From a checkpoint of a small transformer trained on Wikipedia.
Architecture: rotary positions, biases on query, key and value, tied embeddings.
MLP neurons of a small language model. Each row is named by its layer, matrix (down: output weights) and neuron, and shows model dimensions 240-303. Each number is 50 + 10 x the weight over its row's rms, rounded and kept within 0 to 99. A neuron's up and down rows have the sign that makes its largest values positive.
After each neuron's rows, "fires before" lists the tokens most often just after its 100 highest values on Wikipedia text that the model never trained on. A number after a token or word is its count.

L5.down1022:48 47 50 39 39 62 64 72 59 57 42 43 58 48 51 54 71 53 62 52 48 40 30 64 29 55 68 46 51 55 57 42 63 53 32 58 56 54 60 61 44 27 39 43 50 39 55 46 37 69 54 46 51 43 44 49 36 53 39 62 61 56 50 60
fires before: "\n" 70, "," 7, "." 4

L5.down176:44 41 52 56 39 49 68 61 35 53 46 52 48 52 65 59 51 65 46 48 51 44 49 58 51 41 67 49 56 48 57 40 44 56 28 49 61 53 28 53 44 38 43 32 63 46 55 47 64 47 53 57 45 46 44 52 50 60 48 48 73 67 51 49
fires before: "\n" 28, "or" 10, "n" 9, "==" 4, "el" 4, "," 4

L2.down424:41 56 47 37 43 52 52 50 48 57 48 58 50 53 54 51 68 51 52 56 38 37 42 49 42 53 54 41 50 60 46 23 36 56 43 30 51 49 50 59 49 55 74 56 47 29 47 40 41 49 73 44 47 36 30 55 32 54 45 56 51 24 55 59
fires before: "\n" 77, " " 6

L5.down229:60 42 70 58 42 62 56 49 57 65 46 48 51 54 50 58 66 55 60 47 46 44 65 46 46 59 52 78 54 38 53 53 24 59 53 45 47 68 45 45 56 37 42 48 63 42 29 53 43 43 51 56 38 50 42 51 49 24 35 66 63 60 50 63
fires before: "s" 30, "ed" 6, "er" 6, "u" 4, "ing" 4, "ion" 4

L12.down643:46 50 54 48 60 56 52 41 47 57 60 45 55 51 63 30 52 40 44 35 57 59 53 53 28 56 51 58 44 67 45 49 47 51 46 57 56 59 34 42 50 28 30 48 57 40 59 62 61 41 41 57 61 39 57 57 56 36 51 58 47 28 57 47
fires before: " by" 58, " with" 8, " to" 7, " in" 6, " as" 4

L3.down177:56 66 37 46 51 49 68 49 52 58 40 71 61 49 45 55 55 57 75 64 49 53 54 51 49 44 62 67 65 34 68 42 62 57 44 39 51 48 58 48 39 48 81 45 49 57 56 45 28 41 45 38 48 28 50 24 62 57 45 53 42 69 46 40
fires before: ":" 17, " |" 15, "." 11, ")" 8, "," 7

L10.down16:46 40 37 38 53 54 55 55 64 41 51 51 45 52 29 39 45 50 53 57 54 49 49 53 48 35 31 66 55 51 68 76 53 49 70 27 50 47 57 53 47 40 57 35 50 35 61 52 58 46 49 64 38 64 51 45 30 51 35 50 65 43 56 48
fires before: "s" 46, "ot" 5, "-" 5, "ter" 4

L9.down828:53 36 44 55 39 29 59 49 47 59 51 58 61 74 51 50 53 36 44 56 35 52 53 52 53 56 36 50 54 53 43 63 51 48 51 43 51 44 35 36 35 55 57 44 44 61 46 33 64 54 56 46 48 46 50 65 69 45 67 47 48 54 40 36
fires before: "\n" 26, "-" 18, "ment" 12, ":" 9, "s" 6, " st" 4

L9.down675:57 49 62 46 42 61 53 50 49 46 44 43 55 39 43 45 44 46 34 56 60 48 52 61 52 43 31 58 62 54 63 45 61 59 67 61 63 57 47 33 50 46 52 55 76 47 42 51 62 48 63 56 49 52 54 43 49 38 52 68 45 40 38 46
fires before: " " 36, " the" 11, " 1" 4, "A" 4

L10.down197:45 63 47 62 39 57 59 49 40 36 35 41 56 51 63 46 41 40 51 49 41 54 62 56 53 43 57 63 63 46 27 53 41 55 45 43 47 39 58 48 32 55 51 42 62 43 47 57 50 49 55 51 56 62 53 47 49 57 66 59 36 44 56 43
fires before: "\n" 33, "-" 18, "|" 15, " |" 4

L10.down454:58 47 66 43 39 36 51 37 38 66 43 36 41 61 42 58 20 60 47 47 50 52 67 63 48 50 44 61 62 48 49 75 46 57 46 55 52 60 50 37 40 45 41 52 52 41 49 58 41 38 46 38 37 58 45 24 58 30 31 59 54 44 44 52
fires before: " |" 29, "ed" 15, "ing" 14, "ment" 8, "\n" 7, "ous" 6

L3.down41:60 61 64 48 55 61 52 53 57 36 40 44 42 60 66 33 58 52 65 48 61 41 41 55 45 49 39 69 58 57 62 54 36 66 51 48 61 36 52 64 44 42 66 38 48 51 24 68 37 48 47 49 52 46 37 63 53 37 49 49 52 37 57 55
fires before: "\n" 24, "---|---|---|---|" 15, "es" 8, " No" 5, "ga" 4

L4.down665:35 57 38 50 57 55 62 49 54 63 64 39 64 45 60 50 50 49 54 38 61 53 52 55 44 55 51 53 54 50 67 36 45 47 37 50 41 44 55 46 60 29 46 66 47 48 56 50 69 62 54 45 56 58 51 46 44 45 48 63 48 57 54 64
fires before: " of" 26, "ic" 16, "ner" 10, " as" 8, "s" 4, "," 4

L7.down724:40 59 59 45 57 50 38 48 41 60 66 53 53 49 46 53 54 59 39 44 55 62 66 51 52 27 56 47 68 48 44 43 52 41 50 48 50 51 29 59 47 48 53 44 62 67 46 43 40 47 42 53 51 48 41 57 76 70 39 55 48 76 54 59
fires before: "th" 37, "e" 8, "s" 5, "d" 5, "ce" 4

L4.down805:40 47 45 51 43 58 63 37 48 57 50 58 57 29 37 59 53 49 47 58 52 51 44 50 30 47 37 46 56 54 68 37 39 61 41 45 71 63 53 50 35 43 53 42 51 34 55 41 47 51 50 55 51 45 63 28 59 36 42 60 52 56 44 59
fires before: "\n" 94

L7.down127:53 50 66 62 43 48 47 45 68 57 41 49 45 42 38 65 65 39 39 38 48 58 55 45 51 40 50 89 47 61 47 47 53 43 53 47 45 45 54 50 67 65 47 72 52 53 51 55 49 66 59 56 62 45 39 55 34 63 45 68 57 47 36 52
fires before: "\n" 98

L5.down861:58 67 48 70 57 43 35 65 41 60 50 53 45 52 54 29 46 43 47 50 64 42 46 57 44 61 51 61 70 55 48 57 49 53 55 59 56 39 50 52 55 48 50 71 52 60 50 62 71 43 40 43 45 38 39 50 59 53 35 39 43 51 34 52
fires before: "\n" 80, "-" 6, "===" 5

L10.down643:60 66 41 59 41 34 65 56 51 49 57 47 41 58 44 57 62 64 43 47 56 48 46 39 43 48 39 41 55 45 50 57 47 42 68 65 59 65 41 54 58 36 44 56 53 54 50 47 47 30 43 49 62 54 60 35 57 44 46 49 48 50 63 47
fires before: "ed" 21, "ant" 17, "ing" 10, "s" 9, "ance" 8, "ive" 8

L12.down721:56 41 44 43 04 32 48 48 50 65 43 53 66 59 41 50 69 37 42 56 43 35 45 39 50 65 57 53 57 52 52 39 64 60 68 59 37 56 61 44 77 40 45 53 70 48 46 50 45 43 64 65 54 35 51 42 45 47 56 44 40 47 50 34
fires before: "ed" 26, "ing" 9, "ion" 7, "es" 6, "s" 5, "e" 4

L4.down403:47 60 54 44 70 59 65 57 54 40 47 54 72 54 48 49 52 50 49 43 61 60 33 48 50 47 35 52 53 45 64 44 49 51 57 53 60 50 53 31 52 34 56 47 69 52 52 24 36 58 55 68 66 58 58 52 54 63 38 56 53 31 49 66
fires before: "-" 60, "\n" 24, "|" 6

L7.down632:46 50 45 51 62 42 22 54 56 26 36 39 48 41 55 40 82 41 52 62 37 38 41 55 26 66 53 62 52 50 50 62 33 54 58 61 40 46 42 41 55 36 44 49 44 57 40 70 56 40 50 31 70 34 39 53 48 32 52 54 50 47 45 42
fires before: "\n" 49, " century" 9, "0" 4

L2.down363:50 38 58 42 63 51 59 50 49 45 47 45 43 37 68 49 35 66 43 41 46 52 45 31 44 29 59 54 59 07 39 59 49 47 49 34 64 42 53 45 35 50 55 48 60 54 48 32 49 60 48 53 48 42 30 53 64 49 38 44 36 47 60 65
fires before: " |" 25, "%" 22, " million" 9, " " 6

L7.down327:46 46 53 49 41 50 45 54 62 37 52 59 65 38 51 46 63 64 50 46 49 43 65 50 63 57 66 54 45 56 56 53 30 68 45 52 38 67 42 50 34 55 33 58 67 43 54 38 66 74 65 60 48 53 54 69 47 68 40 58 41 44 41 38
fires before: "s" 23, "ment" 12, "r" 11, "br" 7, "le" 5, "ra" 5

L5.down1016:54 49 58 55 60 51 58 47 70 51 60 38 49 48 73 44 39 54 42 51 52 54 40 53 57 42 52 51 50 39 51 47 44 63 48 49 63 56 52 52 43 41 71 43 47 44 37 48 61 54 52 40 52 56 53 28 55 43 62 49 58 52 57 56
fires before: "\n" 41, " /" 9, "ial" 4

L10.down742:36 50 58 41 40 47 65 31 36 54 53 51 60 49 39 43 58 36 54 46 55 46 64 61 55 43 36 68 31 24 46 56 51 41 59 62 46 55 53 62 32 56 47 53 51 61 50 50 57 54 50 50 64 46 50 45 46 49 49 59 42 42 45 66
fires before: " |" 38, "\n" 19, " =" 5, "." 4

L12.down888:39 49 55 46 45 48 64 41 50 38 34 33 44 57 33 40 48 50 56 41 26 52 44 50 70 41 40 60 53 70 61 63 57 41 49 45 44 36 74 56 58 46 47 50 36 51 73 53 55 57 43 70 53 30 46 58 42 50 55 49 47 56 56 50
fires before: "s" 51, "th" 5, "i" 4

L5.down137:45 53 35 59 54 60 63 60 56 44 63 42 72 51 61 51 61 44 57 59 53 34 41 44 40 47 51 45 48 47 44 71 60 47 40 42 60 51 53 34 48 45 46 40 30 61 46 51 38 54 39 50 50 41 55 24 49 43 44 55 60 49 47 50
fires before: "." 14, "," 13, " in" 13, " and" 7, " as" 5, " of" 4

L12.down1008:42 67 52 54 43 43 46 62 45 61 59 58 50 50 55 57 62 25 35 47 53 42 37 50 62 47 45 38 68 47 48 46 37 50 40 43 47 43 59 58 45 48 45 41 53 49 49 73 38 50 50 70 60 57 54 40 70 71 59 65 60 52 66 62
fires before: "d" 70, "s" 8, "ly" 7, "ment" 5, "r" 5

L2.down294:53 36 63 39 48 58 56 49 53 54 61 54 35 44 55 55 55 49 45 39 38 66 45 45 43 45 47 38 40 37 47 56 36 58 71 45 59 47 68 55 41 52 50 62 49 48 29 29 40 54 31 40 42 49 42 55 51 45 53 56 47 66 60 71
fires before: " |" 21, "." 14, ";" 9, "," 7, "%" 7

L10.down192:43 52 53 54 41 57 44 35 44 62 46 43 41 53 56 51 32 47 50 66 59 50 53 60 58 62 47 56 47 41 50 52 49 57 57 50 63 27 52 59 37 39 67 45 53 47 44 43 68 52 63 58 61 48 58 28 66 55 68 47 37 51 66 53
fires before: "\n" 65, "-" 35

L7.down534:54 51 59 55 61 39 61 64 53 49 52 54 60 54 49 53 52 49 53 55 31 32 67 35 45 51 43 59 57 54 56 59 42 48 50 47 64 51 40 45 53 58 36 47 36 46 63 58 44 59 44 53 45 23 50 40 48 57 45 41 65 39 62 63
fires before: "\n" 67, ";" 8, "s" 5

L10.down469:56 56 59 40 45 53 37 45 64 58 63 56 57 40 35 53 31 59 44 47 41 58 44 73 60 46 40 39 38 51 41 37 57 59 49 49 38 51 56 73 41 39 82 39 70 33 51 55 55 50 52 44 55 69 72 61 54 58 55 60 51 45 48 56
fires before: "." 21, "°" 13, " " 13, "," 12, " m" 7

L3.down422:45 35 62 40 62 37 63 48 50 44 34 44 59 39 40 50 55 46 52 57 48 47 62 52 45 56 44 60 44 38 79 42 64 40 45 63 67 51 46 45 45 62 56 37 39 26 50 57 47 65 47 47 41 52 40 56 43 42 36 49 43 52 50 46
fires before: "ro" 38, "s" 8, "way" 8, "li" 7, "e" 6, "rop" 5

L12.down719:44 54 52 41 41 36 57 38 57 42 63 41 53 55 53 58 34 54 50 54 53 53 47 33 46 43 28 60 48 53 47 44 41 49 45 48 83 53 46 39 51 49 58 32 31 43 58 64 36 52 75 50 53 43 43 64 63 56 39 46 83 65 47 48
fires before: ")" 28, " (" 19, " a" 5

L7.down165:57 52 62 52 43 48 50 53 42 47 49 57 51 51 53 57 58 68 26 51 42 66 40 37 54 47 50 63 62 46 49 45 42 67 55 43 63 52 53 38 50 43 52 66 46 37 55 45 57 61 43 64 48 61 39 58 62 36 41 41 48 46 57 42
fires before: "\n" 97

L3.down637:53 63 38 58 39 47 57 61 45 62 46 53 30 48 73 60 46 57 50 44 52 45 49 44 29 45 52 50 49 48 47 51 53 58 40 57 41 39 38 61 51 49 41 56 52 53 22 62 54 57 54 46 51 60 56 63 43 48 41 54 53 30 36 42
fires before: "s" 27, "th" 15, "ed" 9, "e" 8

L12.down630:46 55 43 32 59 56 52 48 51 45 51 61 58 55 45 36 40 52 35 45 50 54 59 45 47 61 57 37 45 46 52 51 48 29 36 49 49 61 60 47 47 58 43 67 41 56 56 40 57 53 57 47 57 46 47 68 54 59 39 48 55 55 61 72
fires before: "ed" 40, "ing" 19, "if" 7, "d" 5, "ic" 4

L4.down968:57 38 59 54 46 64 33 46 57 65 53 49 49 49 62 74 57 47 57 50 45 50 46 41 64 43 74 68 58 52 49 61 34 35 19 48 52 57 47 47 58 46 53 64 50 63 48 50 49 57 72 55 51 46 47 48 40 58 54 56 55 35 59 32
fires before: "\n" 36, "s" 6, "el" 5, "er" 5, "round" 5

L7.down207:45 28 32 59 32 52 38 39 61 54 53 42 43 62 30 54 49 25 38 62 60 38 44 58 31 38 52 77 33 56 52 55 48 53 33 37 44 54 51 42 56 49 60 41 55 52 57 47 67 48 50 61 43 46 17 70 32 64 43 55 53 49 52 37
fires before: "\n" 91, "-" 6

L12.down647:60 39 62 43 57 48 45 47 53 63 53 49 55 33 37 57 41 56 53 56 52 33 56 52 51 45 51 44 50 54 52 37 52 67 44 43 49 54 51 55 52 51 51 53 44 70 53 57 32 53 57 49 52 55 52 67 46 44 47 34 41 48 48 61
fires before: "ia" 25, "y" 15, "ian" 14, "s" 10, " " 5, "ic" 5

L9.down869:45 31 57 45 65 49 45 72 53 51 52 51 38 43 63 53 63 62 59 41 57 55 55 60 37 58 54 46 37 45 69 43 48 70 41 60 47 54 54 39 30 39 43 53 44 39 44 50 57 65 49 46 44 65 31 56 47 54 37 43 60 37 37 48
fires before: "e" 27, "ed" 12, "es" 11, "al" 9, "bu" 6

L9.down888:50 54 11 46 59 45 45 55 51 51 55 40 52 45 71 27 52 56 56 44 39 28 45 31 50 73 50 45 64 41 59 53 50 43 44 51 44 39 48 55 50 41 46 52 35 61 45 58 59 43 52 57 59 55 41 52 56 45 57 36 45 38 48 59
fires before: " of" 17, "," 11, " in" 7, " from" 6, " were" 6, " are" 5

L3.down511:49 40 45 59 49 70 59 49 56 59 54 49 37 47 59 55 57 56 51 70 43 53 66 46 50 57 55 55 59 25 68 38 35 56 57 50 51 44 59 70 35 63 63 46 57 45 75 38 68 56 55 35 52 53 55 47 35 55 45 62 42 39 41 59
fires before: "S" 27, "." 10, "p" 6, "A" 6, "K" 6

L3.down157:45 59 45 53 56 62 36 50 56 56 75 37 45 53 57 44 57 59 42 63 36 40 41 44 51 73 58 51 59 58 54 61 43 34 42 45 71 54 66 50 48 35 52 48 52 33 50 54 60 50 53 36 41 67 59 47 31 60 46 63 68 49 40 37
fires before: "\n" 100

L12.down441:53 43 42 51 52 41 45 48 40 27 55 59 42 50 40 44 35 51 39 27 51 43 52 54 57 41 41 48 55 52 68 47 45 61 52 63 35 56 45 46 50 54 54 40 31 34 56 35 37 38 59 51 40 32 37 59 43 41 52 41 63 41 53 54
fires before: "n" 17, "ist" 16, "ian" 13, "ic" 8, "ical" 6, "ol" 4

L9.down561:50 49 37 46 49 40 48 46 66 48 44 40 44 44 55 50 55 58 41 69 63 30 60 37 55 68 57 58 32 43 49 42 35 43 51 31 46 43 43 50 46 49 68 65 53 47 48 52 56 54 50 60 44 68 38 54 37 48 68 51 45 35 46 43
fires before: "," 57, " of" 10

L9.down381:65 53 44 41 37 36 39 55 58 56 48 37 40 28 43 47 65 63 57 56 52 55 45 68 41 34 54 45 63 52 65 50 47 52 60 62 44 55 59 47 61 57 58 51 62 49 41 64 39 57 49 48 52 50 39 49 45 42 39 53 53 47 55 52
fires before: " the" 51, " " 4

L7.down507:46 55 51 49 33 48 48 45 44 36 62 49 47 33 43 63 41 53 65 54 58 49 58 58 49 43 61 35 58 33 48 18 41 60 35 45 64 54 52 51 48 65 56 18 44 35 51 50 66 67 54 68 34 39 56 57 36 50 52 65 47 52 68 43
fires before: "d" 31, "os" 9, "s" 8, "ary" 6, "e" 4

L2.down919:42 40 60 51 68 54 52 47 47 47 43 55 66 36 60 42 65 39 39 59 40 36 59 51 59 69 60 44 61 48 48 76 35 57 55 47 37 31 52 41 55 42 61 39 58 66 49 49 57 48 58 45 63 35 46 50 59 39 46 48 46 50 54 44
fires before: "\n" 93

L10.down366:62 51 28 52 40 45 54 56 42 49 74 55 55 46 49 56 44 67 55 53 47 43 42 51 29 61 63 47 62 56 47 71 50 51 43 42 50 45 51 47 50 42 65 38 40 51 44 56 42 34 64 58 59 49 50 43 60 53 45 51 60 49 41 36
fires before: "," 17, "." 15, " and" 10, " of" 7, " to" 5

L4.down198:63 41 62 49 44 52 58 38 38 37 41 50 41 49 55 53 71 59 42 38 49 58 49 34 58 49 43 45 53 40 41 47 48 70 55 25 44 45 63 38 41 53 46 57 52 53 60 50 58 48 45 53 59 45 52 43 63 63 62 47 59 54 37 45
fires before: "s" 62, "," 8, "\n" 4

L12.down715:57 67 52 42 48 48 37 50 53 53 43 58 51 47 75 34 57 49 44 39 27 65 61 40 52 42 66 53 41 54 60 57 33 53 60 51 57 37 47 53 52 33 56 64 50 41 73 44 50 45 42 51 52 44 61 48 46 51 60 35 37 36 39 52
fires before: "." 24, "," 18, " as" 8, " in" 5, " and" 5, " " 4

L3.down407:28 45 67 40 63 38 53 50 58 48 49 65 48 58 66 56 48 62 62 28 32 44 31 66 69 71 60 53 44 56 57 44 50 41 45 45 47 49 46 36 62 37 54 60 35 48 48 70 33 56 64 52 56 52 44 54 47 49 52 50 46 46 40 45
fires before: "," 32, "." 11, " the" 9, " he" 8, " and" 5

L7.down761:66 43 52 53 56 40 56 53 50 37 52 37 55 54 53 49 31 52 61 56 49 43 51 49 49 54 64 34 53 48 52 47 27 41 45 48 32 52 70 67 54 49 61 34 52 57 72 52 45 50 50 54 53 48 52 61 52 38 28 56 36 49 57 42
fires before: "s" 24, "ic" 7, "al" 6, "y" 5, "st" 5, "tic" 4

L5.down711:47 63 48 33 43 64 45 51 35 53 46 41 54 59 56 56 53 48 54 44 54 47 44 57 70 58 68 44 45 55 34 39 46 37 29 62 37 52 58 50 43 49 51 55 47 60 45 57 64 69 48 54 51 46 56 44 57 52 52 71 54 34 62 48
fires before: " " 21, "\n" 20, " C" 6, " Year" 5, " V" 5, " P" 5

L5.down794:49 41 48 60 39 45 65 50 53 53 50 53 55 62 33 51 68 46 56 55 62 42 64 48 25 40 47 44 44 66 54 40 56 60 27 34 43 55 47 69 45 37 50 44 56 39 44 49 42 53 69 57 57 49 69 29 58 37 53 54 52 56 54 61
fires before: "\n" 69

L3.down32:31 51 54 36 48 57 73 57 58 31 57 55 46 58 47 38 58 36 42 36 53 54 47 51 52 59 35 57 38 39 67 53 54 52 53 53 51 69 56 48 32 48 59 41 60 63 56 53 32 62 42 47 62 47 39 49 48 50 36 50 50 42 42 59
fires before: "\n" 85, "-" 9, "|" 5

L7.down121:44 58 40 64 73 43 56 71 54 62 56 57 51 60 57 46 40 37 65 72 62 53 51 40 53 45 55 41 69 54 59 53 46 65 54 40 46 29 56 54 36 45 40 56 40 58 38 54 60 43 46 44 47 49 46 49 53 72 44 45 46 51 61 32
fires before: "\n" 71, " " 9

L4.down291:35 67 51 43 55 37 21 75 59 59 49 67 51 47 56 42 49 59 53 47 55 52 47 39 40 68 46 47 68 48 49 52 50 55 38 36 53 36 52 33 48 31 42 49 34 46 62 51 48 44 53 41 45 61 57 60 59 60 66 49 44 66 50 63
fires before: "\n" 98

L3.down494:56 41 66 68 69 44 59 52 56 39 64 57 36 57 50 56 49 47 54 31 46 48 45 35 37 29 58 57 49 49 48 46 45 26 59 58 60 57 57 54 57 56 49 43 55 68 49 43 57 58 62 31 55 52 48 37 63 53 52 52 50 44 45 47
fires before: "a" 17, "ar" 10, "n" 9, "ad" 8, "av" 5, "x" 5

L9.down116:55 70 60 51 43 50 43 39 55 42 67 60 49 38 51 71 43 61 60 38 53 45 46 49 69 41 53 31 50 59 48 44 53 66 46 35 61 41 51 65 47 51 61 53 47 53 48 47 39 68 56 58 46 48 46 58 55 52 54 48 44 51 22 52
fires before: "y" 26, "ies" 15, "ation" 7, "ial" 5, "ary" 5, "ity" 5

L10.down898:56 38 47 45 64 51 36 63 57 45 74 47 63 34 37 21 44 51 51 58 47 46 40 54 46 68 52 62 56 52 43 58 38 55 45 46 55 33 59 37 49 43 41 55 44 40 47 50 43 46 45 53 49 43 47 51 66 77 39 41 54 45 48 49
fires before: " |" 22, "." 19, "," 15, "\n" 9, " and" 6, ":" 5

L12.down798:69 68 41 63 52 68 30 47 65 54 58 29 47 44 48 70 52 47 61 47 54 44 51 28 49 57 64 44 51 50 49 49 47 33 57 29 57 57 44 50 61 46 42 62 56 46 38 59 42 59 74 65 42 47 50 67 62 51 64 44 46 47 61 39
fires before: "e" 19, "ies" 12, "u" 8, "es" 7, "y" 7, "ver" 6

L2.down470:51 46 55 45 47 31 56 48 46 46 25 65 38 57 38 54 36 43 50 64 54 51 46 50 66 51 56 48 37 46 64 70 57 53 55 47 50 58 32 52 53 50 48 46 51 38 65 52 42 67 73 41 50 55 61 69 58 48 61 42 52 54 60 39
fires before: "\n" 48, "," 18, "s" 6

L9.down500:34 55 55 40 48 58 63 65 45 59 58 46 49 45 54 38 28 61 53 40 44 32 30 50 67 47 36 41 61 40 33 55 53 47 43 62 68 62 58 59 56 45 64 60 49 56 53 62 49 41 66 64 40 57 59 45 63 55 55 59 60 23 48 47
fires before: " the" 44, " " 5, " its" 4, " his" 4, "gue" 4

L2.down722:57 65 52 49 43 52 41 31 47 47 24 50 45 41 43 68 56 34 51 44 42 32 49 44 50 34 54 80 48 46 43 55 55 77 54 43 50 49 45 72 54 55 58 59 64 56 61 49 67 51 53 48 52 46 42 63 41 58 46 53 53 35 46 51
fires before: "\n" 40, " The" 12, " It" 6, " S" 5, "\"" 4, " In" 4

L7.down730:59 49 54 51 58 37 40 56 24 43 28 43 40 61 34 52 52 61 56 41 50 50 64 54 28 58 39 50 57 58 41 42 44 58 57 62 46 53 48 52 46 52 46 51 52 53 53 63 61 51 44 47 52 44 32 68 54 45 56 47 31 40 40 43
fires before: "\n" 98

L7.down449:53 42 64 59 62 57 39 54 54 47 50 64 58 47 34 44 64 49 58 40 53 65 62 33 53 70 38 58 59 42 37 55 50 48 37 42 48 46 31 48 48 62 39 43 45 39 63 51 42 22 54 42 55 57 67 44 43 43 48 61 41 70 59 33
fires before: "s" 21, "ce" 14, "er" 9, "pa" 9, "ough" 7, "o" 7

L12.down508:36 47 52 48 47 45 55 44 52 61 44 46 54 37 55 22 46 47 43 37 55 47 50 43 55 58 42 87 43 70 53 44 61 42 48 41 61 48 52 39 29 61 46 38 66 62 53 57 41 50 69 58 61 44 37 53 59 57 37 64 65 30 45 55
fires before: "\n" 55, " The" 9, " It" 8, " In" 4

L12.down30:38 77 48 63 40 46 43 52 54 42 66 64 52 42 54 31 44 63 39 59 43 52 50 61 44 53 55 40 66 43 47 60 55 56 52 58 65 50 32 32 52 41 47 48 63 67 48 61 50 49 43 44 54 47 21 53 66 52 52 57 48 62 50 75
fires before: "\n" 33, "," 16, " and" 12, " of" 7, ")" 5

L10.down747:58 43 51 52 63 68 71 60 66 55 57 55 51 56 54 62 33 54 61 64 50 40 36 58 48 65 67 53 54 70 40 59 50 36 55 50 43 62 45 26 78 53 58 58 49 41 55 60 45 50 44 41 50 47 40 59 43 59 31 61 68 41 51 35
fires before: " of" 24, "," 11, "." 10, " in" 7, " for" 4, "ty" 4

L3.down411:37 68 56 30 54 66 39 32 58 56 55 41 59 52 60 44 58 50 37 54 50 56 41 58 45 57 58 48 44 36 37 43 51 37 53 52 43 55 57 47 47 36 60 57 46 51 39 57 72 58 49 43 63 57 63 67 45 57 59 59 57 55 49 49
fires before: "\n" 78, "ar" 4

L4.down724:57 36 51 54 42 72 71 40 48 46 47 45 33 56 56 69 65 53 49 83 45 56 53 50 65 30 57 41 36 42 67 53 32 33 64 56 42 57 46 63 51 37 71 62 50 56 45 28 49 51 64 59 48 38 47 46 53 60 41 57 32 33 46 27
fires before: "s" 38, "lic" 7, "se" 7, "k" 5, "is" 5

L7.down487:47 60 71 46 55 54 53 46 48 53 63 58 45 47 59 61 43 49 60 46 54 56 46 49 39 47 66 77 38 40 49 53 44 56 57 43 53 56 61 61 45 38 53 50 45 51 51 47 75 51 66 51 49 46 49 60 48 53 63 59 60 40 22 45
fires before: "\n" 33, "The" 15, "-" 15, "In" 6, "s" 6, "===" 4

L10.down520:57 55 41 37 52 45 37 42 50 62 54 43 52 50 36 50 54 62 52 48 42 41 68 49 40 46 48 83 53 38 54 43 74 65 38 39 48 70 76 45 48 38 59 49 64 37 37 69 51 66 64 39 52 47 64 44 66 57 36 73 58 50 45 57
fires before: "\n" 27, ")" 12, "." 11, "," 9, " |" 4

L7.down480:40 45 68 44 51 50 62 56 52 55 38 50 45 59 35 49 57 51 23 36 51 61 26 46 70 65 53 53 59 47 46 56 44 60 53 49 59 61 52 36 51 47 46 58 61 46 54 51 61 55 35 50 61 67 43 51 61 42 45 40 53 40 25 57
fires before: "\n" 97

L5.down1002:46 60 56 36 42 48 31 45 57 46 53 53 50 50 50 48 53 43 60 36 39 63 37 46 33 56 63 43 36 51 20 43 37 47 75 40 52 46 62 44 54 41 55 49 54 52 42 32 49 59 48 37 66 48 36 45 61 53 66 53 54 57 39 45
fires before: "\n" 33, "-" 24, "ical" 11, "ro" 4

L9.down124:58 59 45 62 58 50 39 43 52 29 46 54 54 43 54 66 53 45 42 27 38 49 43 59 36 52 50 33 50 49 50 30 57 47 55 50 46 56 45 43 61 53 46 52 20 41 52 37 60 55 57 55 53 29 50 58 59 57 49 53 61 56 69 57
fires before: "ic" 30, "m" 9, "d" 5, "ph" 4, "act" 4

L10.down159:45 53 64 38 43 57 59 59 36 47 54 42 57 50 64 57 46 47 54 49 55 47 45 47 58 49 23 44 50 43 49 49 42 28 47 51 79 62 61 63 67 51 55 42 56 44 34 37 56 39 59 41 50 46 58 30 61 43 71 58 56 55 65 60
fires before: " |" 21, ";" 18, " /" 7, " (" 4, "." 4

L9.down60:48 38 70 46 61 54 62 67 56 50 56 47 58 56 47 60 55 55 65 63 49 40 65 40 56 53 43 55 64 39 57 41 39 50 61 55 62 70 50 55 38 60 43 50 63 46 48 33 58 53 65 56 60 39 56 43 51 60 29 59 61 33 44 44
fires before: "s" 70, "S" 15